Weights of a small transformer language model: 10 layers.
MLP neurons of a small language model. Each row is named by its layer, matrix (up: input weights) and neuron, and shows model dimensions 0-127. Each number is 500 + 25 x the weight over its row's rms, rounded and kept within 0 to 999. Numbers have three digits each.
A block is one neuron, or neurons of one layer that tend to fire together. After each block is what it responds to, as a language model described it from the Wikipedia text at the highest values.

L7.up88:498489512490503495517461503495507489498508492488503518510505516495518499480512510480477513531544468457478455510494549523502495472456493500483495483516490560519488543552506475556507492502501476492480512454497520527479466490516506497526484498529465469540486532541478430529549554467505520497530475475474527518483508498489465489519501493502555510465530477490512489512480507503533500491460
L7.up759:487491468507557511480512501455477524476471464488528517527517487530518455555510453450499498481533512531520458465492506537494516487465507448511481485483505523511498496490461501470526548474484504483548507480539489501469529517498480487493479497504492486523517515518472492490529496533516518566488486526488523481457495482507528520497493509489514512501493494501506506509473537487526468490577
L7.up1060:448512492477529477500482480485506523487506485485486510519465501529527509526495451481518490501525488478523459464468526442472527489530538505461505504487479497537484504523481515518513502447467519466516476501514483540467512512500480478480497516516450480521478483501510524516517501478515516497459513513518521466501532430494535499535442492468500521524516479476481464505519495466516478503488
L7.up1089:537477463509493489475473493486514512487502496439461481514449501501545497526463495506494508473539445528487462489493469486529451484515476497481535489499488474507514489548512475462489546461473473475471501524521512529510492521506479489523505475516480493499519495508472530508489503524470535497543466483528530508488513428497501517519499494474526515507480464481517514498509531527487486502494
L7.up1587:450497488495484501512507450510531503528510459516486492523454522527497532534479505533502491463468485503497479512475518505499504477548514471547485452514469444492485479514517502440468537454487483517508488510473515486530425434480477502491464518495514538491505477559534528519484496492488531484513477495528490498547491495508488512492467504477557511505516498516506455496485547503511520495503
L7.up1720:489495517492471486523508476526454513555498504483498523470469468504481518519502450523469512520507483449525509505503509523532516468526488513527512499498515478508524508493513456469511491497524529509511521458501510502505479514501478482536535501562516511515518459498480538484526500529510513510438496507502481476532486459540515543493530483493539487515492492495518493525507458522482507513490
L7.up1930:495523512472526489494505473487507500501513472493508505553463523488480533530504501473519525496544519503463457469449535517485494468511522521478517481488503524497534523504531479509518508451502513497499471500510455527493515538494443501511496517499479519539488447510488484520495509460497549496513474449499494509524514489479490494507474514476511471492556507471476471473484506498521504496467
L7.up2021:473487501482485473501500470495497460460577459488478509509493516491487489541491495486475538525549467485492477530461523533528538470528540523500513488444472536460525490557452523516461503446498488448488521483540504488509548500520503470496496485538508529517538527509483508475526504498463515469525509467477490526501526501496480533534475494514509468498517500482502509498512490508495459491514
Responds to: The last token that completes a year range or measurement, such as the 94 of 1899–1994, wide in 1840mm wide, and kg or cm.

L5.up482:522422514557490508497525529436488555492484467504518552494523526453524497452525489534487551535518508510489512493520531436497513506488485464490487511505460523468506480509519478537460491471511486475498487489486502472523459488501518484478516525518494463479489518513467537490539442485527518531496534539554528504493511472468528478500516526531516492481477488521507479485493519522525519514533
L5.up1340:527444483491476528512517477473491515534537477467482500518458471532483517505491513472457510491536501464500455519497568516499497496491492489497469460484518461481501482518526466492501487489534486492497530495492493497529478506491547477519517485515512516479526524508502494467510508477514513511507494547512540510497520452511502503457468515533526477489519503481534461529505532535523503503499
Responds to: Determiners and quantifiers that point back to or distribute over something just mentioned, mostly "this", "each", "one", "both", "same", plus unit and table-header tokens such as mm, Apps, total.

L7.up63:453469435489494524525497518466452481482507476511511552546479493537506512528488508561493497540478504537493519501475536503497502524517482507503462503446451528489508532529521490468500532485506524536497500455516478502500504479516517471474482466505540497484460488525521497480479497562433459509501531471494521507468497476522504463515502501563542525501471486516528493506493539448549531517464
L7.up132:521520497516516521487454494521507508507512494503482480499473504508495478505523493509476583533514504512490487510468545557499492494478479493515511463491476542507454523493488507521492490534486499525477518530524515498475534464466521514438466488498529529512495484539540511500511527499475516467485546525499574509486489471489500461500453496544461490512500469497514468496523528434482507470508
L7.up204:452488536511508538508474496493449489463524459521507501498479504520489543458526489538508542477511458476499471526469516520502486505513515499532483504487494471495524541526508493502510455484485492509512485455514493506498462438514536521481516516492574548512535534542506510503499495551499512495519525573534518505485518518552523488477489495539531477518464475454509497482494473500539535513498
L7.up421:453457470488496505484508483481462478515520460477512552537435507487486494502508527542518502528478501533487495490436466558503478532481517474512493462488488510514506521494458540497544514468545489535485495491555517515469506483529511541505450484512531505490502497533483479520527494495485486484486560507499503497509558512495518498467489468522544509493511486510485495497469518496544530536478
L7.up767:474479533542501459485487497498441430487505499487490533498448507536510495497504480557465549532488484506525490510449463546493527538502504450525480487522479497517468524508528511528541496472503527500489487504505488487510457471531516485478494515515511494491509534471539475464465480532505508462491531483523503513512514499525498492445462480526522479522520476480496447504500501493533541486485
L7.up840:464493501490507497468487533483470501441524477471549532521489516459514447496497483504501509505554507480485471497471517533518492524516493442499506519512511519515472514492516511498526490478538495447512503494544489512503527465571507563465497470543474501504471532536523451491454499497508512455508525512516491505518468489471523467488497491462482462491519510451546488448507520492502529486493
L7.up850:489501463497544469483532537500501459516488480537531532537476486543512488516535492502476528542528445507449449487478519497490507520493495483496500508528436479502468491515509475488501559471488508489511484519528479496549469488503483499471495516510526487496489492492477499535506511480485518500509494483538471507555494522507522489517493515508488451469497503475499476431510521518496512499496
L7.up1586:473517500527515469523531502455453481507511482490484546520463475491513504478529503518495498549480477483502541473486488531461522516477518500522479485507502538503440530494467485505496502482498467490509513488583512487497539472491446517465511526512553493470483531599505462482501544541497457531499569524534567468494511494535500480489469475524528488524495460511543496472487529515544510528457
Responds to: Names of countries, states and provinces, mostly after a comma or "in"/"of" in location phrases, e.g. Pella, Iowa; Santiago, Chile.

L5.up318:483459441512567484468542490458491446515506487517530502558500507477532480497514493487499507484480476503498493476490494482520483489485488497511455526462498455467482501489471492526470523475481496503503512476493493475523482513526450520514539546497515499504507439496499494512521480466504516511469535543527494482490508520502532461523518524559467457491513491477537467483500528482514508529505
L5.up1591:478437500497481527438516492497486470436465482467508537487511522483500478540509456504487526487530500493480474511485536500521547475526481468481485511472480455458499527483475523497507545450470461517463506521494482470499514454508476520522493507521506527511475496512463453519522478496513560476501484502504459496470507496470539476514495500498473505476489474463489534492496534506507533528460
Responds to: Pipe separators between column names in the header row of Wikipedia tables, as in Year | Champion, Votes | %, Date | Visitor; occasionally stray words.

L3.up440:518473493512504484474513483478509486477514454477466509499491551502515513545500512526504491537473502527459488516492545517483539547539514504522475517479494508495487545478497494487542541490458506509495501487517512472502495497488523462471478516496524481473461469506490485505464489530479497531483535503523505507467485456483497438546498483511499509505502446467534524471475522535517539517519
L3.up594:454507468537514515446504486456500492498470521461504507482509518517507501558535528493497475554474488549477515519491502495484490522520503500535511424493470489513491538500539520504520522527477527519475489515538496455506490496485486512463488481470495453494502434482519491508436471478484524482519486521527480491471504474525504473540527458556476498518522509494494477451472553517519486510518
L3.up1554:485482510550522458479499508484492500515502500488504528497504509531526485542517477538489489535537482538503524517463502513479482497549503482524521553467506493510489518525454525480480532465463482497501525472503527479512471479479444519482471464515461519459521448505487491482492488475502543512558465523513473440479503481495479466517461484484504497497529499482516476448469546499525485489532
L3.up1937:490523490551538501488531506446521509493494505481513513528478501500534516474535500518468564499481497555470463496498499501519524540493505479515535500473527545529497530487516480527505538528488476488518486466514501462453520500517445473451472496474480538464496476460493471520528524486473490567526517504520490488478515493554516456543475509502500462512486542528483479456505503510509493493482
Responds to: Names of states, countries and cities, often the second part of a place name or after a comma, such as "Pella, Iowa", "New Mexico", "University of Michigan".

L3.up512:489535505482513508497459489472479528513486508494512491513486492501464458472517481459495538523505478489500507522451531531496549505498521485546515524493489451509493543504458524502503536526466513511538502550508516518474544487517490490456533464478472495492509446489484494481492499508545551491521505491499545514495516511472515522510460538496485501492563476470500460464557521478515512473481
L3.up625:484489525475522510446505492490538530493497484503552476453516559487545510490516506453495540543467507495480479489513532465476527477493554472515467483493515524475462509487462487482499484499460472509452505501471469515490486471501476493490546502518484465487503495492508481487560527571511487506524492512539524508521464489464558499507515496495535532518499498482526494467583497511472484494530
L3.up1017:489488485490534493447490512460511511534505476504545477481519501525564511465516494494509566541486472520433465476500503500488537498487503473523489519463499537481464515494500521504543509483491486522502508509485474500500505464499491479496540511479502477503482478508503488522517530533517491525498494484514492501480501503455541459487532534478498488498467494528535514465475534461515484546513
L3.up1571:491518457505518479451483505468515515519504487499563466497485505483564518483514510483502556525462498508453453473490507523497507476500516474532476510467508524463487526503497501496542505488519501516543501511496474513500521468497484485503542507477498495507487477507476500534528491504491512527490474509505475525523505475474534471497524510499493469492480519490530516464532504458521499556504
Responds to: The pipe separating cells in markdown tables, mostly right after a numeric cell such as votes, percentages or stats, e.g. "84.3 |", "490 |".

L3.up172:487521485501473535491479499459499520505503491494492543494517504505528490521515460483455472488507473488473489497486489477523514531521497498537477543488482501498482523497497481494481525501514496512508479505548498481481557461521501473489506525542477529498447517486535487475522463523527493486487459481528505479539539498508509478489526524526489499504487483487508519474459541491515511522498
L3.up700:481523512509542497524513503520468489537490511539515509537506523500521519468520490499465516543497445484482515456473517494471500478508500451495470463505520493505463492528485465507494451489508467509492467481473528421506487485487508494498492520489481492471551473488510500515537538519540533453495497498513462480521529482499469490464547501501481479504459522513511529490509474510515455508552
L3.up1517:499558501517481505519484508512510463560509490485524523501485523467527437488479469492494475555465455496479493467531502508526529482511497483537520479490484499492531480479475504511495498501520498514473475521502521505497509473490491554503504525490485513495458485518535515489517494521531498502516529482539520492544538501483484439479500514503493439510547512468474531466507510499519468509545
L3.up2030:514499490482522510439456518483483478504510519486497498484447556497485500505501494483528520538501444466455483469483540503498541517476516494488495514470474490500475532539528474481488489533482486520519470491497512484494491502483471504492549511506530538473459500487507438485525506492476532538502486538485486487519519476499490470500487507512502486499476472468554523506483532493545475553504
Responds to: Pipe separators starting a table cell right after a space, often where the cell is blank or its column is unlabeled, in track lists, election results and stat tables (| |).

L5.up166:447495493519529475480540494489508470525491465514474519537530476477487505505512500505469470504482510555503474469495540537481517486497493493511504492492481510483471553498477527497509499486449479486518493477500492504502498484492463496473481507501484574476525489523473491492560544540491509515540549573515532490525486513527515454494449479480502443485505495489483538483484578445507497520540
L5.up355:496458500542496494486504469459503528485496506487504590549482500514474480548498502488513529539507509497506431499501532486465531523488495497515493557490455511465495543474491493507506538480467518441495489509478524528526509502492474518470492557509498506495504470506490475529487467509471535518529514541552526484467514490509516515534464495494470481474505523499516516449474544440539554502517
Responds to: City and country names and their final word pieces, plus nationality adjectives, such as Paris, New York City, Bulgaria, Hungarian.

L7.up50:518481497512484494460468495464491510449534505502490593519506487481522451541490510504457544502502509486493482486535488520515466518525525446499495464544479499537479506544431455501462523469496505494423503514458503525486453475513501536532477504534528485511541504552512457450514500499521482456532489509496477494493514477465506495539534552547498500480497501467532479518527542502489486503495
L7.up74:493480506518509512514516481491520473501484504512495535542495485506492456491470507508529475495500511521487518517513500513499434502489530471463491490545482512497469500545518494450507480511478504486467521534501466495467490514517526516521505510522525528534467529503545490525509498498481505456549509532449549497473537507477517493502507480495515509495528532498506484497478541479460497492499
L7.up275:500488490541531516519522500464490502536508514459498503534498496522510501496502497494485467476489476567482503500528484497515496502511474515496508486496486543516507564498497474467511497446460458483471463486497458507437508502515470528483485494516456516469468506506466489477511528481469520502496523474497494469468488495467495500485492493502482491510531477515487542477475594472513517462502
L7.up454:521489458509513529518533514527501511526479514524485548505483507495469521516506466527479499519532453561541529484505480492508480491546478483487496499514491483481469506476493494492476554461449501534453511494474526475486477491491488527486481502485497498446506489518518512465509540477501501502512504511501504483498514422504482513488546459511522512491512441499503508500487530460506527475502
L7.up469:516468520491541512476460498484498480472441500529458501508505504494518477500477501479508511513487512523507487516478496540519457487480502504518478470534458540497496484487519526478509504497469500476499520519517475504497486503484516537565529513529527509514516483518492472490502518491513555485536501504542508467467547444470507524476515526485499492470494504498473504459518518501533510515548
L7.up486:493486499497536508480491487519497488472488561516519496518548539506513537546549497524521483497510473494462501505465512536479518465478511481506475492516444466497477517502473505533465442509484519528514509555469522455477478492485503505519498540499525485504470506487515547521546546487487513487560490474441544508520496501467517515504506524498509502500477491479505568490466532517475530510498
L7.up891:488482476490463485517491482543481523501494509489503489504484523488527492508502502495501539493519484458517503517539530508499485501535504479512525508536543489474492518546473477488507486513497466471484518504502498456491492498509510547535481518524496572482504499518510462486493501489525517440555513505512491504525510475478460500517526508531504476497502462428457503454546545468482534516507
L7.up1041:456476443504506509493519478535493491478513530525464514508483512478518517495550496474507479517551476523490487497486481526501522480491457484482479535503442496420534493515492511523494510484472521530508495473471461512476511544481495518499545486544560518474466527464515517505518505522519522501527473515495519465502526533502500458504530510545492501501486515509533543506460537488460475552503
Responds to: Fires on verbs for someone's job or activity in biographies (worked, working, playing, served, graduated) and on header cells in wiki tables (Party, Source, Title, Years).

L5.up1236:459500535490525530468497488467475521496510469485474513483475490505530523555488519495519549504512511498525495497468505569550510562546497469503485477543510513544493518470503486535543532474488491496483504446478512487501505463485476473492457501515545510511499501491454467525477494505482499482481478488508464479498534493481536468500454513491487510454516500524493496479485550499472496511432
L5.up1515:472506488525514501509473462429497514515523524473491490490486508482543512520535526512501510488524459462479526481505511514563483496549482479518515482527533505498469489479472531504525538484501512479505488470491483466496527499483481535524435494500522544459515479482492540501485513494460545486483477502538508476502496488534524508528460523502502469487520502480491483532489557478482505503516
Responds to: Last subword piece of a multi-token proper name, mostly surnames, in tables, cast lists and credits (Fog-gin, Cav-all-o, Rohrab-acher).

L7.up33:489503504501505512500515500459508487502493489496504502488498465508541539509561511508467496503537531536485532529478485558533516501509492453503507449475546498485501523482459543491532514546504490499475521501531538460497515545537472483463445491525545509473476485467501499502517529518463500512529472513520512518481491494506514478502443509508484495488485470463490497476536526508485515491513
L7.up133:548523493487515528495497494470480477526526531483444503511492521542480506523513494513484515504526494479496480472475494532530473516502492502506533451508483530519497484499500490499527510539474519492488449490477511540527502531497487540500470538511545534500441481557477517480463522515489542492506482510512488522508537467507523495483433473526477488498510497492518513492493545512498528527501
L7.up325:517523497519532490527484531552516538565515450482521496496535481499515524493534509509506516495491514467417474469460479516468528494543508518485548485492499505480506489478487505472524568482490484468527482491492489490476489506479468515499434481472502512496527497524521489536471520542471501520522495549536526472523534525531513466511487515502475483483529521474483483512488483477516492516510
L7.up463:508508502523490510494526479481507490486509504454494485505494515492516524554494487514502468541490531513490512501457526508549496527535498469493503480477522529466526502490489439464545525521467510490498501475511510506503557498507479471547529498541531509472463469517519510514511520473493519512518473527516505489473529504516514488511419488522483456497483485512502520532482465502481482549473
L7.up836:487541525514532475498514542484481491530533465515510473490514474465513538474544525529489483456518519495497552483498508543487498508468520510506493508500494548488534483525499477492525496514516495498471495485518451465490485514510508496505446475474509562494490487502467473525467501509497514508494498483512515487539480554512507473479472495507516455484548530511502498496481519484531489516490
L7.up1316:517516525530519470464511490475509506526499477468494468505486483543487515473531504503492505490527484482453537477521462498523495534527517486498498471508511517484470512517483500518496491491473492493506487495527501487473519542549476483524474459543497504456481513498516475490448460467485489495540522486519525494490507498495544503501484480535514502485529494492470540472482474491478476495489
L7.up1401:491507480504509489483490500500525484510511494506463471521511497482553496544521519514510507544506490546521500523489519513523540492509530514480525506490504488490501549534451473459529547506470538550487507486492484492481531522492475521509431509496496525529504490518487525530525453499484503491492481526525491513522493514523554487528435529505483485468506525460490486456493560492504451529501
L7.up1422:513519497517511512488515504482520519530526479467412516494500465507565503495509490536506514490555473537508483481514533539561490507554508493530525439489516531524523495512508504480497527525490492492493463491488527522478497536518481499512459520532476497434479508512478500487505472531463489480494497488527534459470487454489525472471445487495486493492506451487478545498519479484475484513488
Responds to: Word pieces finishing a person's surname after the first name, often before a table pipe or comma, e.g. Koh-n, Morgenst-ern, Moff-itt.

L3.up192:502466516531546509497519504454478549451483453501496540477527507497544524505509471509487496439512502485485460486507516486484456511500481468536505491514461512473508518468495498479468514524512492468505492518471514556508484497499545505466484510532509494460468506510469492488503564488545519458547476495492482466541505518450532502459505526551510492491558485488515464491517530495490519529473
L3.up586:513484522527543495509485500493483509526512463480504525489496486562470491489475479516494509472550489446467461480516502476543509499493553473539541523501500494461498489487472504504499503497497492481472433492470522515515514520525487491487497482524468534460521500546528501453517551503540492503539491459504508520524505487496543508468501516470492527490542502470508505499500477458512494508508
L3.up1579:519478505502527488495514504514475498433517489521486556514521505473547493514524531548522500477507509469460502484478502526484474509491492456531502462511461514511486493485474485478482524507541500513505481483509505461492488476478536512473499526498507500530506475543480511513497484475486530487499534497519508501520486507482542488485424544508476501488508528493504480483520504472513513484480
L3.up1835:450488513510517518495513499508449511534529489508506551497519491533511555504500530480497504536506498502504490470532544474457482514488517504520498508485467483498528553465476491484495518545476472495504476465460489491472497467501512493519500528507470492513510499534512468482528530489508504501501498484502520490553490481510565483454491529516532508503520520518512523487513516507470467508504
Responds to: Word-initial pieces that open a longer word, chiefly the negating prefix un after an or his (unthinking, unstable, Untitled), plus === subheading markers and or, than, no.

L5.up361:480495481567501510507490487469475490544481465481473490497463506534575508492519471512434496485504473490518485508510536490532531475557497504529501478487478483484478503513480491479459499504526524502495517481507486485485493461503503523505483514513504549467465541489510511492528512526529481471525489537564509472541492521534488491500532496510484458522501512473501513470499524452529488544569
L5.up529:524476496515507512466522500477484555547512480485495497473544502503508484520508499489499487490493473510450497517457477517484481528479515508504479470469521487505524526489486524499498461462566476505526531517531485527499470491519487508453504537512514499520466514563489521493499487527468461486468497592492517520516536460505455514482497524543491443505505504457510485521509537489502517538491
Responds to: Table pipe separators, mostly closing a blank cell in election-result rows like "Total votes", "Turnout", or header rows; also weakly mid-word fragments like ag, ug, Pot.

L3.up213:494473482533504506485513500495505498539548524470529529526500527531476482486472486494511510515533473484479452483452488513529532499498497460556481520487482532488487488545540482493525483489491456467479434536521514503493484518529475526506474537463531550486544480553483541499478503485497474533504513500502537510538481525473460494519479533470467481516517519491528513503488526458529487514500
L3.up715:527489483500502497465568492456512509536518522465480513497509518457536493497542471525472508524496476487494544454452498519525531562512474467493473471499548533525476527538485503497535443529493479536470508501490488501450501474518508496497506517515533510451489464518488499508503483507518505494472523510518550506461488471522474487537520489487543498529517431499499539531476498517519446557494
L3.up1154:476535506544497521493543502464513445518512572500509556504467522467537493511524511529477512511502485501464523486473531498472542478495482495511509470496492528510503524545501517534496516530496479502472488451500511488481490463479481498499481512518551492485514473496468505492484509491497525530481498508547515483522485508491486483512472553498491490538548498462491531504469506466503508528491
L3.up1590:498517476518527467507516495462550498509498527495550528526485535462498492471505506495499521529494494494452523443467515493492498489456479475501467505491477512508465540507470477511524545469478480521519450506493451471480506521507497545516515522500569472488500432518499476500505499530506530513507525548523521514489505502493471464501517544483496469510528521526487517511497495529498492513461
Responds to: Word-piece tokens with g, k, z or ch sounds (G, ig, ag, k, och) inside split-up names, mostly non-English surnames and places, e.g. Brats-ig-ovo, Nord-k-app, G-ottwald.

L3.up470:460471454526535481510537498508494537512480524470512543512477535516517539494511485488511468479500491522443449506504484502462510534492474489507492512465547468499494508505442508484528529485482478479455491531523490542512529443521507509488497508490455550529506482518524504472534515529506522489532487534496514506529488494482495441490519486502501469469521494426547554505527503460484492559490
L3.up495:509522482538536502489491505499529505519489536499557540461477490473470495518494464478472486513523470513525471508478497496540512553477464477513512476530480494501492505529466521466518533519498542522474508511533518508479480538492497517493516473531481493490507407522500516524469522530530614462528467510516555454514502451506525524509518482485474506511557473496510553506504480511519501512547
L3.up530:516465486506527528478513513495457517506519543483505502496476556493513534518496501491507526517485472494462493478492493487528456484517480485489497478469510465482493521498461477467470486476478463486492490518486525492494517490500471532507533535551509465502464469495513487490506512533478522525504480520488528486500522475500520481492506472512515510500499476480531524498495482526519494516476
L3.up1934:456477409504493444492514506534521463484510502466530496507466497479496463531487496492478526529531538496507439484510504481485497495527501511495505483493504476512497493498494486505493509530507541481525515488516547495540509492524496488506499501522520507464465467543491510496456498523498536530546478526483522504511490442504508507498508461503560525481536546462569535478487501479536505487485
Responds to: Month-name tokens inside dates, usually just before a day or year number, e.g. born July 28, in January 1944, 5 November 2011.

L3.up20:414465478538557486478520499522534507487485514556508474478518537517464501523514498501473516530498507527481473482475531460477434490532481437503458498465522531549508524479531498507497481517459538544475508504524526447479509485459531512477518530502501511463524495513482520482484497459512529494490517455489501496568510499513539514511507530496483518481549512499506476509501517449523476486535
L3.up256:444491506507511499490521489507526490484490509545564490515481511502464493479492490496504521516527490522472464463498506456477440504499541466451508518497492506463461537464531483509459502567472573527473500492467494474498509485470502522470494512489535485494524477532510503501508513470492501537466514467531523488535468486539528516535508519511499536487529496518525496489502521468524492492496
L3.up833:509497476535550454503512518488533495488496493502493508518524501494499499493520519529509483502554523507509494476459517496457497487473535461525491527533483524493426521452485520498480479539473491477492490509511536497496513483524508544481506528471495473506505496502510476514473526467483519520494559523517452474469484483460527489489475553486536478492483507516492524477494555490479439473499
L3.up1348:506477516522480493518531488493513538475494537478522524514484533509500512529513479489498502538515496497502495462453552475476487482496526505505462495536520471499505557521512496487509494495485489535478504514499479502496504509493506541441504522489497450493502461552561513530547527488498518476507484473497493515472527446468552519520494475475504531512487479488504470517499485507508473499546
Responds to: Second year after a dash in season spans like 2023–24 or 1992–93, often in football statistics tables; weaker on nouns like career, time.

L5.up324:505430482504526461435518508509507512452498499452524516509482498461508477493532514497473516494491498486516460516498515498509540499494541459515496482505465506494455468523506510496483547488459459513513493515503505505486511473509482509511452504552509509463509477504499522496496507479524552538470488499506488474519481467423543520542580462470510494505492494499524520480504481513472492536534
L5.up774:483480478496543478476531506512499519459480502471526491500455519491496503496554491511504521487474515477503500456463527485478524505505518462506477550515493518466496459470514513504465512512441479500467467536485488443483542483499488484479511494549451506497516515540529481490489526524532496476495527502506515471499487456445536473506471465481520468473503493528496521471531501489466497487514
Responds to: Month names inside full dates, strongest in biography birth dates (born December 13, born 13 March), also release dates; weaker on "from", "in".

L5.up2:490513485484507524488481493418460490521468486533521551519495473489524499488501475485519505492469467513461496474502491507504498479487495510500530521484508516516500536500492530514492496498457476502490488508477471527519504449495537503487514450474489499464487485545517522478526534508523497513471535476505490517506545494487546489488471537526498526498527455490525516500480547466530499489490
L5.up328:500527495527523496503503482488456547496472511512525513503505494512500506476498469509486486508488475509474484420499474496496545505483481475550486512498512519505502481500503513490508498536453504485490446520465490507503528482501525482496516468480499482497468498540533513493487526470505498537472533515501477503485574499494523513472472505538492508470515460512530493479491524461504488496465
Responds to: The pipe separating cells near the end of a table row, e.g. after a total, Swing, or final value, in sports stats and election tables.

L7.up784:457467447514534519454519508503506458499498467507493502512470529448507517491468479473478525476500502507491499503493482531517487515496533493512510510492496472441485540504539443501502523496514479490496491491505503496495508513511459491541533505515536538481505466499488502535514524490514532511511563507529516494526518489455495524519549456538473480493557493476506555521484521497469502555482
L7.up1000:466502475494475518459489534505480565534497495461543508518509492465526502468535463467454522534513513515472454468483525458481494479491533511485486511508529522501516504545482512500473486507489436523520497496511478523522507475495501513518520510518513531516471431528494480511509481515504538506518505521512505501499491461493545522536498490498554513518490531486514552484451488500465475516544
L7.up1123:502515507496477527513460454465456552500511460535488532540492451514501486484520490456466496519460483478518496474525507537483519494491483515534527533491459536496506557474488493539453509510477510447525469510503506533510516490484509549497515475502502511547498487531515525518505478488515515469476495479534504513496505502495523531490540515521504530572499473498525490523491503495492496496536
L7.up1250:477479511500514537494506499475478523501507468500478521491513564495555513504477518529463493509468506494518480493488521483509491490524476493513526505464490493473491513541476496464499470516504503528473529511456509498528524514461507498499507477539531488499494475508526514463498504488494496536554504535506524522520487423509480485529512476498495493517489497459517543492518481505598543513497
L7.up1260:525468454480543526457515500450520509449511498492517509519519502465565455490559491470462510473452494488467485509533496489488464476477501490529508524510488545491525537495511484514478455469498460494452464492490478528491456492514493528495490514533429541503483495516525498466520522500506498487541497526481468469500501481483525515551487497568505504506526522542492480482460512502475453491520
L7.up1519:483482491487533514473470488511480465480510487463518509502477498486525501476506475523528522512531494490486460489466490479438505503493543516518483520502519501480514540525480522539489504492469495480511489483564507452539518461524469514514502518506550548454508479505459447470491530521490515515557526508518498523518508520467463536506499494542508495469496487437451481477505520510491497518505
L7.up1846:491505495487544505487507493456477522523539467487541546540507477451502505461521471461502458533453486531461475478492505506499477478499485516491514491505470517517499507517489529539497493494461498505464495500496476552534494451504533510517528508495523535488470451548525533492520516511519516502501502490528505500507512496525507500468526542518506503537523510483519527519450515478507520484537
L7.up1932:483526506513500524488484480508461518559514483520458480515505509506506488476513461483468496543500482501468463500503468515479487539497483467540480510478487479470486529511505525533506498512501522484490484529504507490521492485448503547487523510483508557484479482476508508488520500520536546498496470528550505489538526514500514483480513536496522480494526502444510528498507480478506487538526
Responds to: Pipe separators between cells in Markdown tables (election results, sports standings, track listings), especially the final cell of rows and header rows, e.g. Swing |, Length |.